{
  "schedule": "wsd",
  "decay_fraction": 1.0,
  "final_lr_fraction": 0.05,
  "dataset": "wikipedia_en"
}
MLP neurons of a small language model. Each row is named by its layer, matrix (up: input weights; down: output weights) and neuron, and shows model dimensions 0-255. Each number is 128 + 32 x the weight over its row's rms, rounded and kept within 0 to 255. Numbers have three digits each.
After each neuron's rows, "fires after" lists the tokens most often just before its 100 highest values on Wikipedia text that the model never trained on. A number after a token or word is its count.

L2.up929:153145090167089128202140208124195118135140195119131181111118127043166160124104102111110149127141125130132119162159115158034101093156096128147096158148151120115106153154098085155093105133173069109082133129116071119114102167130162119094095116109128088135170124124186105129097139194115101167142088104107166195092147153128108132105201116107150165114137127122094126162140166135135135124104107111077126129147103127091157130113130132187106158165139166140164132099169200081062130197092137110096087138171184101114087079139157131061108113150171111171099151165124146157150092095116133135141126069050162163143139115117144117178084130107123111108124099114097097152133172092038123089088158121084084114146125089167136124129199136109089100098140125183163141158081067158163141163143123
L2.down929:125146111157119110144137094137141135125070063119103145121098086117142156115146156066093129103136087126151146116081073154130097163119165159169085124110103163092092141085119186077149116120130183185093163166150122173094169101119193137141117160160127111143154106115202131146117177132111154165102084137102073041069151087163095081177132085159065127132153062133075094080141098114150157136113116153085105137165123087095141173115098193133084081155164153092136115178118105130134113121125141132163133126120117151174171160182172138046125151098149079133119115159116116143139091108174135101107169095078075115161155043127120038159097187123155138103123129145135178111163140111146118164108074104117080127164139100161141116121075083173148120123107121153166111208128159132170108133115140
fires after: "′" 23, " |" 21, " 0" 9, ";" 8, "″" 8, "°" 7

L2.up618:076126128106088119114105157102153152120139154156134146106122109110196102197169158085102135137089107113073170110189119138128109168180105171162137176071168184133138151124126100127165150132133139103155156115145082139119122178099172115126083090113125175132130139198169058116107164094107132071133127166135101165142164134099082106081089130142147153112114108120077136169170158112145155133159121146145127175097129109185119123176103074133151150151133189199143152081145156085180102145136179078093107112131102091131144206089164162082123129137137158105138125141091096163152113085148136066118087162074117121183134090095130110143096131097079075129133193214174104140070169138140184113146080129142097112103146116160081075128103090098130115102170177118132121140140095113049102131190180
L2.down618:124125094120099074143151145129138128102092157229116132143141123156135097172147092065143147158175138168118127157127091108069141164144100144119189132133123165106117117152153169138159090150137179075087144109094106155092091136119104142189084217105124070127201164102120191122128163102144113122194167130096174085147195134183130131123060121126154128103140113167173093129132140116135115141099093117057102109113126054121167137129120122175102166144111110160127103133108136158167131141118119106157161123135076162118102103142101151084174108144128158071089113184120144159101222143101088135202141140096129209097099122052108168119108074123164124119139097142155133099073122067074148123100111126087102122109115136136045166124118110131133135173169118107084110185114141118126174179110145
fires after: " |" 27, " 1" 10, " " 9, " Qu" 5, "ip" 5, " 0" 4

L2.up253:094155159119122113120061184169108156111180138091145100137148148128089146112102116200064134137172154102163174112159113104117116061092170135143127170166180096181153215103085160103116112162081110091139139153149100125110148113120143149115143122119147143098094134158081165097155046119131133113119100183097143129138087119131097122077134168087126117094193179108136171130194085114108174130154104121114133029112091122155149155107095163096113104116149111181088146172146154121176140123082112123156113190104136099164205176165050116138077125109116124130098109186124182118123074087147113104126139108120110092163112205109125113141113127114102150128083118080083126103084150124188113177085116150135158099206175125148103164191184130083134114146118113125119172158161144130119090118109129
L2.down253:129090128204085133124202122091105116126136097163125131136164091091151116160199116131151154085139148160127144142085141111124117147138124088160144138149156131105086181147096126155070087154101167155134119068104149154100087130089197138046143077131141178133084157152145161113100171124156122193121141144137117130120164121147102170209070095124126160179162175148071077042098164130157110148101147139107174113097116177109148130105163152092141159113058115118063128120120125148100114157128079097149123135108128169182088123172115158150156130161137128167088178125083163127083118146111110052168154104093161087085086165140118135120151163130131078099150104167109052079083149140204145143081100073124127130127110162096101127109137171107065178133136078078139110123159168115122144133159147
fires after: " f" 16, " G" 11, " B" 10, " F" 10, " b" 8, " " 7

L2.up531:143143078097138161164164104155126131131080145157159129097137098073091114107139117126132118124128141170132083117229097115082120118164177125044088176115104157111116115171117106153110151204094111116123190126152087105125101202123108148132100144137183197099085163125138190131125125127089145108109147142132131133146152120155189147177126103109134105105152126078162093135120159070165136133181100177152156102165140085102089209116066116118074175178116126116085120117121182109063096181139116193117071145158126110153112136078191139128144141169089153121160193108138117139149119097132161165098115142105096186102172080113135121088133151114060112127117140095102112175151119154128044111152128138102103161150153127136133157147111130049143139184130145145088097116083073096141069120124071
L2.down531:150158091102162122113093112127115106100129086101154125109051136098147095138155070160166155136087102116131153055106102029167084162138166190157103106090150102122142203141194142192142143144083130119104133161127108091121146089098169188161111120202134066094122150096081088154144103176146127158127119158127116112138082126117092075083085100203116127165091136089099086096116182142166113138173113167184137138111110089111090185150129162134102130125084140090128118172127086132139106153113140177160169114123134065125116168086157082119110104151177175184116157165131103094117153154168114098116099144115079111104178139091171127155153115152108159118110157105151094145182103160153070105157130103133157142128119167154093148127141152133168169058183126157149137107101111063124113174188157
fires after: "\n" 23, " |" 17, " h" 6, "T" 5, "″" 4, "-" 4

L2.up904:139139145121099126105105133144089055079088079143145139156120112188209084072179075107126120203118206088144095104093114115193181134133120118127160166159097117136107123115107164136143086165115145063177051070168136066140213130093155157144118133089158081158109096186145111113112158085108133126177113128167139174133091117114107128177110121138125078127173156125164126140148118077146117150109096148160136153099112107232126131133140137120157120153092108138095105145143102126122131118173150107087132132192152200190143161172112124139128104186063125176118094101100191116159115128088142135126104160125146107132143094150163129058153125143114123148103139014121096115168172169102146136138143096116107111134106155170100069114160131136159110115149165109124126142098118145111088180096123
L2.down904:136146129094183141135142120101167090165113174103099110106080111118096154187133120164163101191040111155146138108102186126108124146140095106120143109143154078144117113129127110133128061130179130130168157114087114101152139167096077120173140154118120138100062082114088089188145139065093119170124117159069107101145152125162097132143099093145128071140078137114140104103119056148145116125109174135133060118108155172144129121104125191135101178070179171167171145106114152219142130147111143110139113072158096173146135123156154195112107103132145151097192129162057184153194096074102104106103101119183147156158100148112079190168166072100120145136098091112151130124084084136134142125117113093095100160096121166165129181169130134122147176126112143220113080174139080137131109140121152
fires after: "," 32, "." 30, " the" 15, " and" 4

L2.up831:174068131102109075184112143137135090153184150168195146105141190186146220054166149170153122141102105099117100097108094108150130104122171121130120150123137136151132169122132109110122136189137097084124141129071125138122108083102111147126090102159129117020089179129109140085117169130118165136166116099150112135045080096142127103151131138073139120141175196126129129117192096128166155126168079084106176072153142141130145168112161145213171097144112149118154113143107084156100184120089127133119192172107141134151109156088159184090095115115163142126056121098128065121107089155114124116139144130099129194171115139102061167144117172114134134062116105129106134109156124133135115099110135171110127126087112120138128154100173146136160084088112130045190168088082112128145157165106143
L2.down831:100183126125109191070062173137150143123178154081089142176143093097121139128152096146158149115140117171083160159083116160109205069138092181122083114079096117152143134120119119123159175093146142132127120092101120123071190149144084119195111169137123166197181123128127153083138133157125151066104162083164164097127126171106146083083132121174116156153103150133164125149112196194139193097136178143116146138115081151094201140160106166113112107121117144125136137080117088116123158118087165134132140160086110112084142133199046095108078105089118067159150138081093102104156156141160149165142112095137116122093194132130127125118107173137117151095120162128169146116133097068056124138137141145122131112128218108110060109152099082165125164098178093115094101111120118102160088126146088
fires after: " |" 44, " " 25, "," 20

L2.up129:126134106154117084109137101144124173124111157136125142115109118099194128101084182091158076073091131141142099118120170148149119103191139117074085100170131135119105182161138146148123101148172121124160140108073134028094094132123106100104167102101106118133099130115153146129112205139106081112140079145093115096109070151135092128055115178102063178160176188116134120097119118075133169143090130118169134143184156118148131197130110166121091138137081123159061082133126188106156118146136200146200106115124082157152115070119139097085134083096187130121145149130163066144113148148127115134142145111134167133097191105145158141167090087162115114110164119095140128155113133131080102094157127171139186046157102063183122129133160114094105127198162176138099069130124088133136196102154149
L2.down129:136115126118174163085108136144072161151067105141073090153124141075206099146120152140164140108070155133157109120153147120124095131175170128111170143158147098149101109127132123079155140095058129109156118117108131061147089137121162121130139143098120124105075147118077142178106157160132080103141111181052182144089149094151103103114126066157065212088213085123139131138168177132154200058124137073161131094141118170125197142112099134141129084102153164135179093100173126085157084145119095133123152152187075117131139110091115115097201158073096139110089142098162096102076095110073133135161198116099096165093135114151177110114154129171152107109205104140151142124116107124090127105147182128126140116132161121165095131103139157142155151130179123177063112138096112119122113184137118
fires after: " |" 50, "\n" 8, " (" 4, " =" 4

L2.up502:107170171159131129139153092163122173139173174116161108152117103158120170127107124151148180123131104176135181085112125054114120167142088131122160119103151149129088085120115153166130126095130102140153106136141112100099100113099130168133112152130147119098121136127114158147170141138164069116112159155078151159174059141134137078132103146171083117074120061132154152103138099091146149113092163155106108109108095124188148135133105110076143092144050125197067073133126121084123100066099117206162132141126133162167116120083071144108142129072120088118142100121180114141150082091167181150103172153120167123126104070159126127179080149122207125176148103115063140051076175089133121113156131097173159138105125170170169171119147185099108136136123230209072099129105103102107121128084143
L2.down502:183128129159073132127166083152211110121175138181119135113186108144178149089154161102148160120122132161138121117041144136077128132128132169109148126166132102150110125163091074110147142156124061082157145088117130049107107108168090109094121133141134083084093093122151149097086100080110140115123117106113141091129124171147102060120156171141141121164115122194113110124185099163120137143076125142134081158100096148178133108125190123105115127129118155117095105155130094115174099107070074070081127131216124146163112090096111063159154162174181128151138115206151139141156156047140084124157123077120164213129177153109149147097159071119139152139161113113118063102136091154108125117120177145148090112081136148170200157132071149174103190132128126147113119119114108100138122089159153
fires after: " F" 37, " f" 16, " w" 16, " W" 7, " " 4

L2.up412:179156094160187118160162130128118116149107093192108129141079146127160212111179186140148064140092122161126109146122083146173086151161156064133121144125077118169109094089136173158177106125133110119135125145156143158148112085097138110117134103137164139146057184147166161077097150127167148125117179130204182111095140085126166131115091120086161156150115164089101147130152088096140083058127142143129144108128144173158132099101115108119145189099098180182114158191120142135172165163126089037078184131106120115155089099118164126128158140123122147201099163090067115126071140138096101134124178069089169195151076101138148125118149127157175116103116063131122115123136142110109133082090130134169168149097123153098105093155132147176128113028143113083135083099110097133158132100099123
L2.down412:138140102148159200084105098146115163157154200161074177068133130144083074095118058067115130095159147135169136100094122148154139131117086156080149110153138127163117124132159116138151103123137132124140126097107149101114138128102124107144158196153150135102169068102085143151075117083102151130122143115156163061156139173159172016156133126098130099133144184127168096111120117142091137153079167134134092106143114141111106139200134146126148135128082119052124119106118089172093107093138216152106085132125151143107136119102083131133138134110129172131172067154116163135095149106169158111147054083195132068078159175124128162137121100141106142118133129165184176112129130150111110207086097149175128067159095076158185141133090116136087139181163150147131194130106093146177148108161078
fires after: "\n" 35, "," 20, " |" 7

L2.up82:032157101131144164147111139195155107120119127135180149164096096106178155094143096088100111103199105093143138126126126154117075113107107093157139124156134167133103108169090149107137134120149134081068172124093100153157065176148140175160139117151158128139176081144193104110134164106158170133132091126071049107105080095105134076136075189143134073143148139098069158233092131146147130140137139143090095072139124147172152104110099096123125188168095081121111111142119153143129175154109116121099061141183116114134116065120123104081170150150115147167081117155149107162110092105106113119147115122142102127144121127200114143143142146163097131205077092153148151106153125130110138130158135150109106091160155166134068105129088214106114089103197160157186090115143159144126150148062166
L2.down82:156130168128174152122146128128107076134124093162089181117115107177110181144143096092069111153151104120145158087165125207154170133144166114162142120091213175139128161180136174088104133188142121099136149110140131137141087181131089072153152144168202105143160132160092180105102139104130103149123144083168126156130096112205096100153114116103192113132113096094100137142137089103055154141115090151125117119140097098184114160124107126127155137138100103177117086117146129095119207072090145135134141136143175149075150067128054104140119168198108227110086093127143138132124103116112111144123103039134140165126180113093145105151092133096129114127066124105140169114103122134074110097087119166111175100085151116103128144095071128112104081147075181142127130154179204144152156142137165
fires after: " |" 22, "\n" 16, "|" 7, ":" 7, "," 6, ";" 6

L2.up374:164160094165159169136138199143121136113072097108104073184181127146165147138135183093084156126109170112123137123086102122149165158172125163125128138143072178109073078167151101138190165186097148127162111133137129136135147064144087162150022149153126152154159079183136170116151127190133114070164176114135108124087105109112113106125131114112162113137143082107081075110161120132176076086140123114146127080128092075175190145143169138162150070099136143203088153171128123120133073098143118119131183121182118091140130093156100113137119117122123090141148141126171132094097117117095107120114111101100150083133110165111205125107170142075116125119112165135135091118171137139149103142133139138128178053106148123110113106101154144059142058094148138102114154075091196162105175092052158
L2.down374:117162175070145133112148134131152139166133100157120121090122083094109196125124138073164102146167136113114096102071115160102139104114101150199098116169144150141062156161088108177183164112103107112154133123145165119165167121119161054118110124143106099085133068097123092162139111145126143128152085174180067069107118134078166148088179122147074162164102095153154115109160086129097134184101166090105172073080082120102094116175159123134113108115148155094098111153132152186156157149133164105130091127124187121165149159116136156197077077121155126104135136097081135083152099128105113055115165155113153170126132128154140134109179135132122176105144145146117128074086121134122091090115148121128177130141121186125191230103112162143193172097143133133111128153140056157112179174074199
fires after: "\n" 40, "." 23, " You" 4

L2.up777:178118162078118210105146166086096052189100099160089136163065085128138129102090131117110105150112164137121110131175136113121158136095117062108131175100153160123081159128180160137170120103074132160187162146111153109159157125067139143196074114155060102153120163160130166099104143090063127101177146142138094114115129084090122109131161121131129076150079128168117105125178163130160102079155131130146160126106160149185052139115174180104174092151124093116133134109108114138094096166121162103103148086084121208081167104100134129128100070147147077068133100154138086089207169113156168105143173147115141113130113181161099155107139125150096146145146139171146096135116117113106126192158166155121169176115105086117086134097073178142088100097134105123133073095130147142166123075109151
L2.down777:101141117155148112156144096105168130144097180172170120183131103140103178149108118122117150113119114129083104073147114121171158136158064105086157133120061128135125116175129109100151146134096106147181075202106184108100145144107070138100068173118121167174119135141177082183065116101142130177077115181147084129056111209141103158097147079118189077182122114110146081124131114148133156145123077148079114119135167181138181174131139141142109143138099193110079126099058155149179116134123125137129132169146069161167138154136185147161098119108141151122117168166059068150122140028092139153151143098073132147107091141165191141090139087172142162151122117098124096102171132101081114108117106140142145112146154113123122125104144144086198139135128138126155161165104100131161072094091168
fires after: " =" 20, "\n" 14, "==" 12, "d" 8, "cc" 6, "or" 5